Weights of a small transformer language model.
Size: 8 layers, MLP 512 squared ReLU.
Training: 401M tokens, 6196 steps.
MLP neurons of a small language model. Each row is named by its layer, matrix (up: input weights) and neuron, and shows model dimensions 0-255. Each number is 128 + 32 x the weight over its row's rms, rounded and kept within 0 to 255. Numbers have three digits each.
After each neuron's rows, "fires after" lists the tokens most often just before its 100 highest values on Wikipedia text that the model never trained on.

L2.up367:073125159075167163093108171134101111132141100183121110129099085112125154114162125111136082140087089123119137144095183180115120152105152151128129142130140099110113109164138145144132058132101097183115130142159153158157078083107104107175068155072125201137168068165117114090073172174158102138102081147162181118148082120148156085132069141120161104121103181176141102140106183115100135179147104129114121114091157137196087145147135188121158147086120135131060161189141126159142181194146126135154125151082113184114139077114057121159073139091189155096138136111110154129150091135149075142121129114173128095107154121156117151118090122158175198146158165110109117070158067137060102190128181097140162129157079121143098158184114140066101152081136167165118096115112126155185106121143124
fires after: " A", " I", " E", "E", "A"

L2.up127:099114109081153077120122130153082143106125195168119119164139066114117139149143131129149148147188097138178131125139103161119048150188113134133126127138134092135024174140156125106124132136148119195117106123142103050143079120129136156112074122082108138127135169110112116088079139147074122122119175094085147121195113070133138090113082132098153095166150092111066095141141064155117111081129168079117122141095075117106168137114166143111074127140149084102120107161124164112163089090137154146132107131107104142129155230191127153158147131083122180121133095135104121099069074154145126136163134105183156118164079052145146123133150110150153102160154149138120179168159112135118159099131097124182121102155133113146109179153129114157081119073169159128017151158074115119145142171160205
fires after: " ", " ("

L2.up404:141143105111140164124129155043136100128122134123038142082138134140122133077096193144161151120141120144122141088111142152072105097107133174152174156132126092177056126110092122160115163128184122122114090148129120080137126114073115172098059157120090081084102138138142103083139147180121142182118147203126133106144177134113065149125106128194083121106122098140151142078220113126130149129141109106201171114176113101210130102106144159098059172150166102117093101138156152134113151125150115160156071176066094134167122092134129080136186139127134142162141197087137153127148098143122152168074136094197145135126144143220159106079103130130068165113138141129124151149145180131154117166152075119169097166097132113106131133111137156133124127150090081164105137176097159101192110132158174
fires after: "\n"

L2.up425:166133093199125156156107162132140119110175105095092104138158119129190157137155134108089157146157173084111166110138136085112109096130179077152066124169130128127123069158154095155135121131159123105127157109108115126084159123126152091115093142142123177094108147094129125130133143127132076074106151119058164102115089105161116150101137063091131162173093121117113192135136114135096110090141117092148108194091196116116149136097181160115099165116197117140144104104080135118122164128081120109168049151180115101157081149132149196174087171062075106166189114128093181074090125122152186166103129139109147091086129137068180146102165086138082086142099146096171167138090126075115143147105110054087131131149096155108153079142146139120112115138131040094116173201094150153171153090113100
fires after: "==", "\n", "|", " ==", "===", " ==="

L2.up106:108080132143111150111117126142165075132155194157128128176157163123101186084131145124172139167126139053136137109105133172127111132123101149121161096089141150118138126077151120095109139158175109179102126155105122157161078058139063098124189114120139136118128161164142092049044091173125094188120092086178123083129124135178150161121079115145089136066111109106078163093173143101115198138101108119100146123107209080119125145141070096133144173086083122112132181139106141171084185163162111149162164135138156099125166089123086119139136163131156125144138132135087130141154191085135146101122163137113129075088126136158141130152146176148107124115139100124076132150097102150088046088114118103173114141159109173135121225109154081062097164150162164107083159129137164135167089190158146
fires after: " to", " in", " I", " o", " Sy"

L2.up507:129167145124137130122124115167111116128134124142167101222090113117122170133175193136174078132144179159093109118133132142150104127086062120073153086099145081194168115171152106146147158142096146153121097103134125133166080102114098137084186116119168115108227119169133138203167167108163154099141088172112184089121143144143139124108118112117158138109194128105168114091139118144071149081178065192061155119177130116113074182167109182151085123141138094103138161135091076142138085172111094144109195134150143104098181134063148155158116146126111127114030091153141134128088146145091115175158069150101117144132173091156135123122146123119188122144103123139151090118139157096192156171113135140161145092111047101127122125063116122149098154159091153137129132098129177134139138119147075
fires after: ",", "In", " in", " In", "9", "1"

L2.up274:091084113135150112085097114113089099120184131152190130132115140136130094131134136148071162145077134121119077115128171132192127124109110129127153058063076106155126126118162158137101121165138115145126155136132093120150099094113136099116126118103098088142124090108134108105116115158138110195169122132204097131088163133125136098074078117162083154121077109115112102170131164070155175177127158138113139086198192126125104114079212086168153150094108110125093135104111157123079062134188062161211142139093163088119119084154100075138134152179074131141081154157095096117084149135110093138135074172117103095169152120175124190110194194144096144170145185096125173161072123146127145181170136100115164100107091143110126099164136144074143121088148126137080096136093206123113111119138168
fires after: " H", " h", "5", "1", "4"

L2.up9:140092126079156105091121133111109148105166145139151093162109086137135109135125131157069176072105070125089124109131122142113145108135107097120121182123130081173194235106200111148142138097170121159059104137132160182123097102157131078106122135144082065136087120169124103143157062205085182100068149145122119135089095134130159121134122147128090089145126146059133094146146118145135124117135161120163127113169127131150122166085167192119048139135120157157118106073070208112151131165120168148162189154125085108097125158155128134056102105095160142158165100106112155137157101132183087139145094169151087124122126130118163121090103142043082152138134093155156105112104145115091184143160189117114041146161113086095153163152137164094103172107146123128121151074095083116120168139106107
fires after: "-", " E", " en", " e", " dis", " im"

L2.up149:084154141089118104129117101091149086159121164147100082156107156163121155030108172081114132087150119086139147112152190109127087117112075105111124113172117055094134140156120155158160162089177108135124162099124160107132084150140186149146092109148043074134190082152116111083142095110129152119151107135133097137183073055121133143131142119167131129148119135149166155136172205152123112119133143147148093209128147124043153152124176131150073134153103160121099078122138155139140134111088167117169143155122079126137140079098166118137135085151111139168124069118060137086113094154084153106134140108125150129117091126063054139112116126147190100195097105093105119120142155144145181133155131075200182099174142200086146145147159059106120135106074113118113182161143160099116122148132107
fires after: " p", " P", " con", " ab", " dep", "P"

L2.up209:120152070111171111114142176120128105097102099132126142141150159112138128102156120137151108090135102134158176185121134088055122125152115150105145159188115069161111115205161132135109128094092067163094148206131152060136097131103128097104074114116088200137185126152113124167176161153142153131132140163094173143183080128070091147072094158139097104097124105098112132119097113072130112131152132132187094178125171117156203093092134093096101047119131133136125139077165207074113119165134153125134158103154179086127128156116125144097094146066129130137185130095114121147135184130126110109082175168100140145163102116143155085111137130116112142188095080164191151076145144133197065163154144153138134136171112131041164131192126149120102139150128163133111107082103097081159096088128152
fires after: " g", "'", " qu", " c", " H", "m"

L2.up85:130150121077127146143114107142114086095184064117109081125137143134156129102097108125121095139171117177158101152129138146171148081105087124091133093137093116188134143146131041167171111184170131134180128107156119101182143144108165112143137099210100088120112117109143120099153118139079120114035107178145146143138101129130122148081145115115073115097146170131133134087198156086164144090123100113106146081135115083072145086111098163175188071147130072146089096177066184095094141161098178133173124123082209096156092103142135121136118135132069137119145129136140133131063130133081139143121046122123134139104133140107167228121088107124092169124124160122139134120089182147107131116118079151126185097139126147091128059118103098094120110150138155118031077160163119127117162114194124
fires after: "\n", "-", "1", "=="

L2.up438:135147131126061091132114143135137116180118084101087089126124113092127153106177114237154098114132203126146165112112143148158106091150150125145101169049131142173131171147146115141109098095170118114131126101128092127117099180148158055152073081164094159101087154134104119165100188151166103121157083107098195123148095119133105186122110099072159097175147107098096178139173128107128199107123165139167194150108086142169125100106136172141155095173146092092140137148124102149140091145101114074076117142167106105118108108124144143108078179102112116131182072161135132140085091131111193132124106183116136074079176129143125153109201162111149102134120143150124126149114148127116086166066132093105154120145122123067105043128114159172123131103131036082082110096164133169135146137070122
fires after: "\n", "=="

L2.up279:134112123127212072066132167117123071170158144127163107138061152142150148128168178102103119129172140145146160148167167095147118126114148126134126049144132122141138158137051165129115139113119100158173172076130171135115120128122162107042174118113148083162118090166122111154159081097138196105129055143156189116100127129143136158169129162147145139115124126104128108122126177102127135102136133127066159102113129104171109053128103124104145137130135178197064117156133139100146087119178136123178175180145182102091111066113124104080128116129100144085074175129122140079111124168124106152111048174126118119155114126102096190148150145094177099185083156180122157081185143195166117145088094151119081134148102125079166116055109141086127127087089104101119140192116112105150108085159111
fires after: "1", "0", "9", "In", "8"

L2.up157:119200140145132119135145113129194119112246131155122136125101167155150127122109171069131176120126179135138130103135133085068133129134125176155114171161042107084134122094148095106137092101143144105149145115149103100110184182163163097126187103107184095090115183149137131079154112146106148209119110084107084122093162152195156163073133140147157106180168104127145154138094150100103128151189149156143125114141077151110050151070123132098143092141124078139082103172142126156117130131134195134218139171125046164143090140115096126186158123150106114140142082131186132133165119159152128130106114137102165096154146057155147118104135170161141128150162143115145123122154036135127137119149099113167105128172139147112108108111147210164134201116161094105118146075125142100165115167121124
fires after: ".", "-", "R", " |", " un"

L2.up61:119089098134211145153116121115192109065145118127071118117086135088166176144111066171141091132126122122125068159156123113160097108085147072126123145110145099109185165150117116159138112145178125125163122120105142135146105114121121104156101121126058100071035115122084112070138158095161088158087125148072154129118135123120079176159119151153127130164124106169085125163177113133106065139080091124142143097146122108081114185133115138153147146167118129099091143018090085141089137105155092089158176173129114146162092162183146167168099202147128069114157142201132134122103114129161078163177150107144094141115144132092156138144095131102147176089134157124133140169115131105104185120148139090122196091117101091186106154110119109078153097143111075144142168150077116116114144215170176
fires after: " L", " l", "L", ".", "O", " M"

L2.up145:125120159086142133071124112080124126170153115138144168131139102111118107193099160142152156152140115133098144077131149096157173158107133155177137130168165077108037116131099108130143199156101105120099137139087203104143112111136100042146124149120118154178152134104168105085056103126102159152132071119192191137124048103175133183198138140172107105123112140091100113087172099177128131152023142115129185094126155077130173150164163078194073135123138104108176163091181082088142148100125141127139115122112188103114129094163111089154129160109130131113169172191144116117119145126135107083070163174129135109133078085147075077141097138104127116179144151160134149072119139165061147072141117115097112124151102112105135118123118113111114125122109089082109156138134160087162152163141170
fires after: " P", " Ch", " p", " g", " H", " Squ"

L2.up24:129119086137145130149069117109146105138211129153096131158140069115107111116082183149073192063124133141102101111092133131144109096151172086106155112067088091145183114148069158174097108134103078108096108154177114122138090134175128089149117121125134144138108111158126102064084122109122150160132122135131106136078131112118094048094151117152146088104114158159172144143111135117152172129069071084123105123119152123165119068135103126129095141126114104085140145131129170082106072081111115191103150106094078130119109123144163101114114066145148128185133162091136112078164071089106053146111169126119166082110092160165091139058107102145082118101073107105113105121127138217213101118141138132152145154092130049108098101116089141096092141213174148141142107152096123151185089122163078
fires after: " the", " as", " to", " As", " The", " that"

L2.up201:055158147166098098162183110145082084158134127085138161133064113097150139113156148121112160153145122100181130101125157163150099179125082123186193145116164101123135098109162100161115142175148176162071033092105125053123119151153142150147104126123089145151113187106141085127091176101135144178119095126087134099113131129140106188139153097133110157075075126136141145108158147187099144102129101141174141175175175107129118155076117119078104103087115124157091221164084158135054128148106209122170165085148090161118148151074110162119126158121122083136190077103114178135109125151120105104050121160145131078146131105135119162076075160107118149139049097128080098150111110169145104081118121164170116107135092116138141137120140159097077089123128157120089125112076149080148100139155131
fires after: " ", "–", " ("

L2.up249:105170107094125109123187084211197066145165187196147157093077104146159104144141108147110145154092071114143148140106123133172092136095088088194138110154095100157121130161187090091161162076118138163094068062105114108110124114145141126128133133097174100140136139114133070169120182107123084130131106127105145112124169142102176170159136123126168109123153129071138093045124111181097067134179114139160097155147050103154164103153077153102057123120115136123127135138110125161120153133101091132169175099128056167078137146106101188174116145115155108066123134120127110143073062138122116161097109174126160107136164110109166130112109133109136110136155163097119165167091161194156153104153150134112156163150078099107117148086126130215156118054133161121110144124130102117151097163178079
fires after: " ", " (", "–"

L2.up102:149060131124114136110127104072106143090132127130091105170116147130071097131102153139101113134136159139127114107166126174116161143147124218136132083164131131079169138176129095177130189165197116148147169135103184139106093153146128105122086142147106102150125185204170169109130110145178106110128118097047105104105100056144093100130137161191096112175122130080080106082156070113179121119086148179144128171160171121069105105092090139154100113154140231141115164204133127147165068131117101130144149186118088153151135115095127128141146101100157126190205163109138158164121127072132116134192136128144168136121071094174086087140095150143167130119083135108114111151104142118084093133135124182096126109156104066151125132135116109138169167113150109137120164125050095204128108115158123
fires after: " P", " p", " S", " comp", "p"

L2.up73:077085091105137125131187139140109046136091102119109140164118110128094199107052093118130120148128171108173130178193149188104192075122091182100139112106152068169160121137084152118081155127137159100129061101149117130083086163161126138175133127078112079207177137131156176115105137152100141187169144150111064150097109108131134126106107147133136184174124110065124160075112065126160115082071122140111108081110071091095120160110097156138167073170135117152135141154128204132097144136074081113114112150133141187046139078156144157194164119093129140138179132145119134035160088159115141158105163122158130079153148100130121125107117154150088090124091130120091145127118127137180100138141128104116144116142113138123130151137114169145117125161160114139073104157143081125139153079128067
fires after: " w", " in", " \"", " to", " P", " for"

L2.up338:083109128101113090090083145129137122136161110055099050165115112138123134136130154117150142163076196166132179162203050138110107168110110110110102136148088084104150136171133088146102152148096129102097140150093122095116220183104178100126071139121068153161163088135130115132108112143110184104165111122114077128176082200126061054115140131147100099130112133127127116142120087110102134056048116132173144154115129078127153127106201078132090160203155118132116087104119145122187098133153160132151171122124111147077115090122128139112106123125118123131118112127140120094114160140126184113081160145166159086100091110112135097088155117090122131128106095129142159152139122146123158154113140151116119181140137154171115131172097217169074102147073104069112071161166202181122151167165124
fires after: " s", " con", " c", " P", " ext", " inter"

L2.up79:116154084123099117175148131089173118045133090138101156158138117118055113133068165117095174091160105133117147204120080106153136076092149147145141147049130167149135139106088127098128098159168126109111075105109168168155137126136149152104144125124148147086153101124079213094144079138166062137124133113189144143092115129166164142149117126091129145106130178127063209186109155155141092102162143137169101089100147076145094153113143122122161110120115144119064107066104136089076114177164113128177157160157147129164189143061117137103091158103070137092146102178175082169078142079147142135115154142137142110085104133081105082127116121106058112158185087130150093113106093134114149127163199135122123124099135167137109062141071174108151127125104101149098104140093135159128169191112170
fires after: " B", " l", " b", " L", "h", " wh"

L2.up306:138126115083117069134095124119150119133165100138102059126121092149131119104102128109084136085154094099129133119139135104125151169146129116064077106052101175080087098145128164178142059146139106096102154178144099108128061082082163152142109115111186111098131096121125170084105073168149137135099128112082117150097063096094146141125117184161101107122126111169097138064109093182123117157101082090173145149109112101163083196120089131134114156180133118122157191168185206135100155195128167091147126084171128086188121151131153139099120160088108153130175107131135062100146110132123118080127101184120125121149111082145107116138081139106142170171136151077138120126188153095135161136191213122069097068118077168150120122105087126182111093184107145192111167123132142144146117146139138
fires after: " L", " D", " W", " G", " d", " w"

L2.up107:130115167113138128100085125126175119069184108148099044147128121140147164130128145122154065182163134123186117088189151166142112100143171173183065101120157139113177091170131115100170080084142118113135133134134152140166093154100141151139133153124153148148125152104111148137152120098114106188141154078084113142115142118143123144085106081128166102124044079091110109131166089121146123139145097101150111148170133090051045107088124143103154154097091129134122126142117118127117136109092106137125144162157158164097136108061100107103152132117076106150103146112057069146144126150195135063082140127116155023140198101174108117105119172197140148169088161099157119122078097130110162207133101109109121172140048117118193169110167171089130168084149167075134093124146134097117116152134160
fires after: "\n", "-", " (", "==", " \"", "==="

L2.up257:124122130114162096147137170085095142101122098140090113138083065114100150131169059134133169161139169111110141130116136115128067097119131147170127110193144108145129119167055111105097083141162106103168089153132064174120092142171153092159111111033124087168119106135153118122193104121158068130115079177129105095113117164143123171094111128147149130080167113177104173083134110083112071032173104125187108181175069127089101197160184096121151150083176084175145160132191182133084085104094117143128127111147122129122156179103175130124169147120136084093083099165083122181098100131132176185122154169119182061125168117122112164159153137149112103133123084066169114116119170099138148147134153087177075142107107146125088128144160139094133130137129113105111186132140114152127148129110149
fires after: "\n", " \"", " (", "-", " Label", "=="

L2.up154:152146120140147126133149172125150143138111147141157125102101107148092156154076091149141225122167077124064145091130146128103123097092072154137132070142110109127077142192096091079166106092158132113102147066128136210205091152168123127115095125066123081102107121129091126122153163180085171122177138142115100110088165066111149120104101092092162101118151133142145163117142148135062112151180109079123143074200122113142123118113114159116158161120191093175134163167101085134091055130066125127102131130107096143129120087109168121121124142139137107136128188140113099134193082089155125143061111159129187056124095083124091140082084151181134176051170106165156170148116180177179102178093144110094113077158129124141140157145149128122107190091158130118097164125115142139125158106155128
fires after: "\n", " (", "-", "==", " \"", "==="

L2.up268:151150101102096168187089161140101104129125129122099108178151085140118086171171137105145180163104103157169189111165089169154166096085096156115075118178133038201137087144162143083128157126150122138100116124176123110147088175118123096155146127143101087106180146099189137090086137086087128206143140153146167133155088167129130122087123174188110105121142105096122153147152137112127131102131149104160120096063148131080172119145099184124153122103115049147136051145151116063097175174144113100187073090121148140107126140110136080114157166138118133096169171108115160142094111168114185148118131086082134136111100092143196127117148112113093129135174139106107132066147100102113130110169149071087150078137100067143090157163088167104067156147171106149074130154142117155118152099052112
fires after: "\n", " was", "-", " under", " became", " New"

L2.up111:107142151064128179161187129157085094094236139105114148111145002108134132117190126123103124130161139122154110122137123142122122155155127160134120116096099130156121145136085163113166142156124080147129080110110124181092149124158161126143139118123195092144158090165149166099121094100202161169183138117158107119079180084082115075175165104170116142091127123137159198143155094150137172142110128126127133085144142080125132156156150111170147124151096091084143218137149094068150092140108166155180143141137175146105141074159139072150111097101076087105109165173128146066140138129118166123179119103076117132146168079152092129071141157130101127194135115174111112104119103121136122186114104115119154096097145182121090100180170102137154141141103088171140182165106097101116150060099154
fires after: " |", ",", " at", " in", " to"

L2.up501:144160112146122096098167131096076120075162122188113115152102117128155070136135081171161119099180109154147133187165124139135069129101153069092086082169103064094038131171170120092116097128117132120112158117077161091168127110151138119177126137152105090164093145127082157103081088126095136119148122169124144081057122117144123096128127114100146211107103143115128199118143110140127125187110130144090073181149082079147125101115167140150155146104162126159115129148112111145156094087132157135112089116097157134108074165100147171096085201102129088153147140113064128090125104119105072125189089173079184102129050120111140189130153185080124132133121112105177126084117179167129133106137105139102120154174150137172160134184141131151104082138140135157150194170090089169100117116053153
fires after: ".", ",", "\n", " that", "=="

L2.up83:158112091158151169112147144148123132125164082169151145116125139129144099137060114063125169104122125034125145137132184100118105114222135124127136107118153110115167137119131163102138103126149105169098083115164079120149110164153163098155110197094054167065163130110138165078139151128107181156141103093124141074118141148106132144123125149098173082129217109112158148084086144148128101159157140129117138130124145134060119161136145166146170105101172070104132162128100139112069078173148093105172100185142075115092135100077173133044124191118114051074108138141150139161165120118116165118142144122200192103110126122192150127143158141090112083106076076074087152125120098118107156155101119112133151122102079160061101118173177116117194172148140124095101156108151167083139112122133153
fires after: "\n", "|", " |", " (", "-", " the"

L2.up128:087173117122134079110104136099204160184136136143115109169107139114142151132116029074115112148075116148148059118146135211090103124094152104143128168124102149173084112081098100120041139155122134108148080129085144088128153125095146178173164142148102157127114163110116153159169136152154125129133126121174207151149089094089127152149145117136104112156163153135109127118096119164147113100072119108126172119133119139089204181139110140143101155138146146087111187235176122133114145077101150077142109089120110106099085131146129116156145148060129088144122125206174129131102101129126103086055131080133171111170148135139074157104146138074185146160148096090142166130110101142092076101103174092144099076128087138099141133154098138133104119162171132185136071063103181144123126185123146
fires after: " D", " d", "d", "D", " cl"

L2.up31:160158095123101104092114106146137098176138155129127139160115105120118166087151141131121110119172126115112107140174177128083142119154013171142160185166141091154145109093120152134149150113136119160041049124153130128115151148160129167134125142109159126138183089132178137113091112056094112145161122153159088122136082130082175136191084154157106170135140164119123160136146113130120122181100158170107100115127136078113183132119097128133120132158151104187135201149144145130116141135050081152082095133136134109096220139146085081130136101073199122088128176102144132141121154150133122145097177123117125137135142070160103071095121201171061125154136116076097083112113151168154080089138221116180139159133104125099134199163190142092102167130090096115104119087169139092144108161155099
fires after: " in", " to", " over", " Title", " for", " under"

L2.up57:193114113154171148170136134109163122092174086136102092129060127096081112118143150104081164137140103060135168133110143110145125098140137086178086162136135097200114139166128141082181147128114140173098128111113155131171082187136164150136130177111165124151125109130150163107136147112195121143151149097032137098167108075147075152148112102115157188155139151167077091136109118090095157128175101136128151161130134176162034136141156202191162158122141128089118178157103150198147133060122079112114145144134154155077167073126053137072167140109197131167179161162158114091122116128094143094099135054187129082146110088171141127141159132118122115068105125147125158110143120130114186114107175164141140134123088084119128148074065124126106149123188136183130135135132107133118113154120113
fires after: " the", " a", "oth", " The", "ations", " he"

L2.up479:188123131129166107092124131179152116171201157134126143171120103088135180084098142158111091137141223119117141136122140195135133088111112116124135162179084119099110069117111065082135112097124060114092141119134153114168141140154135131149112187082119123107067153127192075078164143080135112111124096106142154072099161169127146114132124146151129188101099097133115180088111105127112150141092133114164108179088125132128078109160151132141101120114121130061130199180164160157057138061132114158098135107193140161121126103129115136076136133112169141104146148087107086146064111128134068153137087157158155128095177134173123112139113110167171176144107127106146094147143136109122054070096180142081100133106120116083141108096163106133104103148153189161180107015136135167139086175155160
fires after: " the", " No", "The", " there", " The"

L2.up446:104085112125075131075121152102109138136114139113147130141114114109102127114129147096114127137153141090147098126099081086100111148174120138184110140142149110117135113132072101120177181125087076158126134138157113065115146108153118158092102088096143186129095142135077146175143111178093109101138162086129166140151150129120095166107087019153154111162126064149109143167127114087134109153144162110127134178160151161066110173075191201143149137099139083174146113138162111130103139162107108171106082099119113133108172108138127134118115112065171194119096166114058139132148088161106199153093107179174134097106200157172079104119052148157132171137195084106125121117149209168205120094158089122162156091151180143117110152133143100083131138179142094089075075145141123151131156160099185
fires after: "\n", " $", " ", "$"

L2.up455:121137126090097086189123131104032085084138091125088105087117094111142156120122175115101162152118169091154192142111148154140110100185155141109108131138104108173167100107173162160174155150156084168176119071196060087114124067106188094134146157111137154159131095101182166175089147095200052116068080120145061143121125117181109145134108125118113165127140106140130113106207153161132145157104171110130101163088069075162118166097173094120166119085143147099113132147125083129122115162102074107145138161125111152108137078119115105155076126087108126143153127108110075066126115092166150189153153163093119119125136127159165171080108152116123171115118145083135130099112085117102137069139134097125076117061085140145104112129117060124095141160181087112106138134105102127089173094181114
fires after: " R", "0", "E", "M", " E", "R"

L2.up247:091130174140111128147185125124100137095176141123152082158112076134136119151121139130053138104151117192166129165079163170110119113110130132181157146146121064117130109088093077145123119189210126136074135163136050144054106172094119111116107157145143097120132097143108208124149103148134194153130105115116162152101106135105121116118118099107115119096188132106089164089124162146141078132109139086068142137096105098176108128105124161139107133105156095155133141130088101128064128162091102138136131105129125099140139123120124141130119101122139160155102122181195144122115106149102098154083120084137115116091150180089152121109056092158073133202117175154162107125089169019141098073124149101145128160101066210088079106112183121075139130167127099158137164157132155154133181143169031
fires after: " as", "|", "==", " E", "-"

L2.up387:128119147192116114162154121150132061129123116120117084137138103119132189116176114063075137150139102080113085112206156175120126157140119132172092113124112127089113124130119186132140165116159134149055163143119120100064061107114127165175161099180128156135100165155106156159111124125105062168153122134137145025174094085093097165163080152094127140099142145164167099165135125144169150099079135120179199183074084093097161157106119145144085147113109121134172168180149133135137123140108143166137099063112158085103122088083092125043148089101164165123082133144152176140094155079108113122139133120137131123126111099152161148160140114099149170160161162116117155077143123125097119099124133155108106118145122117122213103100187105065054111110091154169134181111140067133133155130067185
fires after: " P", " p", " V", " v", "mp", " fl"

L2.up191:081116109109188076148118131124178130103141207176121127171111141136123149125059085099118164106132126099123140150134206144105078178124139087120151163091106121115072122133124096125071168067095174131139140107131104111188114148072159186123070168162155147105182150160118060089146099126127210111150108164149133169118123085105145163145115115125090139086108153112149141084109117154159192075106116093186122194150116119140154154130149076171107093169098165170097147058179128118120150103112145137105164110170121173117111147080157119125111159084073185119167119127135138150140140155141155109141070180118127171126132118144138088182091197141128126157066117148166140140137146154150105108142083069057154093124102136061154196125112121193136159126178171168140115087169145112137096125136139
fires after: "'", " D", " Ad", " the", " rec", "D"

L2.up451:172117147164107070129179148127204156095117127095121180178066068138107127110104101096186144178113175076137128098117146089131101127120108103126140149118132056229132090166109126170085106099142164137143080092157118156148122157133184092129058145123070133147164081156140149150120106108176114105158182117087142148107144118172094098030099098154170132167133085109141109114074136125093146136126123148093128119145160111143076141099066100110125098154141128101101160067159128143085156111104123149137140121131068063143118113123075137135151158122126089104086093070138123138144139131133146115088109103150197167106111088122110194104111146121099156102059111143113111110164149123126141107124150068106200150211124135062152111147145203150177116164100087099087114093104105114141102151075112
fires after: "-", " (", " ", " un", " re", " dis"

L2.up162:163095172137176183138123155101132167120110099132140157078152112160145125107142161121132183126175131136205141184126134120131139074115156080164111162077165109100097167117140139148083096112160150092130129081138100115146089122060226175088100145156137123078115121155083060094200095194144085153076118116122138120120130075052112141090078134146102122218142087128123157176150118133091152132175124061099075152105154082096138072121148118122131147098118087117101195155154125133185136088086136152162051195181134116117118126161152106141143104157177086137148195158176093116119140120121138153142168137087097092173114102154153087157088170115122122184090172137097122156116100111117161138114045131149136145172133127135104137110131161129155104115127142104179131104102170165147148148122152
fires after: " —", "1", "4", "0", "5"

L2.up408:114073140195185128055163173064147147117193114111134140155131136080127123114139095139177128163100164162140075132099121119093140129107154093129103086124123115167156128149089133115148074121184112119135100173176101169114036164191157178186177174083102068186129155165141160101132134110157087126087111114185179157094135069136118143109163165167130124094158164136174130110144175124100131130180148122087142121160148138117151098108148126183151140097149143146134137172193178098122125133162070159204161153170098137123121054133140084101102113154129075117085172130182110147068082126117092154146080112124101117088120118087158077140158182129090174112105112145169126100133167115145147103105180127116091148124089116168134126128083136095138151145210132173171170114102139099081152138127143
fires after: "6", "7", "4", "2", "1", "3"

L2.up495:143152134166112139165143140098136112102132072107103109165096132071125152150145181161103157102213142051154145097089195150055123162142146149098123097129156122146112161163110074162123079085120125184174133090108121061159104118084103117129043113152096150080109142103134092135122132133128079138183074090111164092139182140144103197155108114080109110111179141106175168135137105096099125110108149103174182138121060125132072130113155130089192118109129131171092093144156114127173110152065117137091116140154176119117103161116126174151136122111115119076145134124118074120093119180128121096102116163151134042095134079115165089121161112078096133206099132091184122122071175092177083148121091104138156137123134114092069116140084155147118157144125104101125147182128150090150147154066188
fires after: "\n"

L2.up120:128128052144110079114167155134172115111175100127129089071078080046113129108128101160136161092126131117191141138079153139086087135090145100116113158118094138098101151151139136110149131176116085113164132125176121138103168118100101107111145132091178165112093099143142057126139135109144118134078045167148148158123130160115073093132113138136137116090113205150129158079118114138137168140076042111141055104091118119139101090146132114160169129128137137112151153179155162116092123080183116130086128149104116164100122076145130080176171156159138096163157127138173155165130124125167097068120113175129155121138172130120191181158117152139148173052087115167136099115119124168068135105132176111157163105112094135112115175170139100152175197163157190188109093168079156172112069125173071
fires after: " the", " G", " d", " D", " R", " L"

L2.up4:112120156109082026145145127108147058169135170112130104130120138121139136107165107095152203142144140043108135111139145155147052178141167115201117153113134123100122165116113086110145093080228172121147128118114097141152126179165151118202173141120131175089124144115117104146121156190150120195164120114055131172110171142126098135126118119102168102192114141122183142140123111122094094120139122104134119138163102128075093127115155140088137136076163168125139157152151152123075092072128106105136098170136163105105136135173182103145117098152145088090146168148070153143111078133113103107125178166139110056069155058155168159137108161129124117069139135124178105084108161165160125153185108071110162145149108110131122107093121187076102146129168129168091150081189104134092086170107135
fires after: " (", "\n", " \"", "-", "."

L2.up238:117120136173092098118108126172096146087138124101139121092106140116091102108133147120136102104181131156117077185161090138154124067103121151067133092174132158077065139127132134106098056093165142146208164102145110154150124112132208099134168062169169074152143047198101122080087162193106131162117116129160112111099150160083124073131099134156149166159145119190211099121145118133155148155158143131111094093111106082148111123140092168154054192128119125085112139116147109147147136151135144180131166077096137192099123097078128118139137100141106156130104130115133133153064135122144155157161175109071102113139207181116136105137102141054092146158123124137085128149126151124131118174140137179104090205114122150138106086123087109160201148156170108154098123066123129086093118083158126
fires after: "3", "2", "5", "4", "9", "6"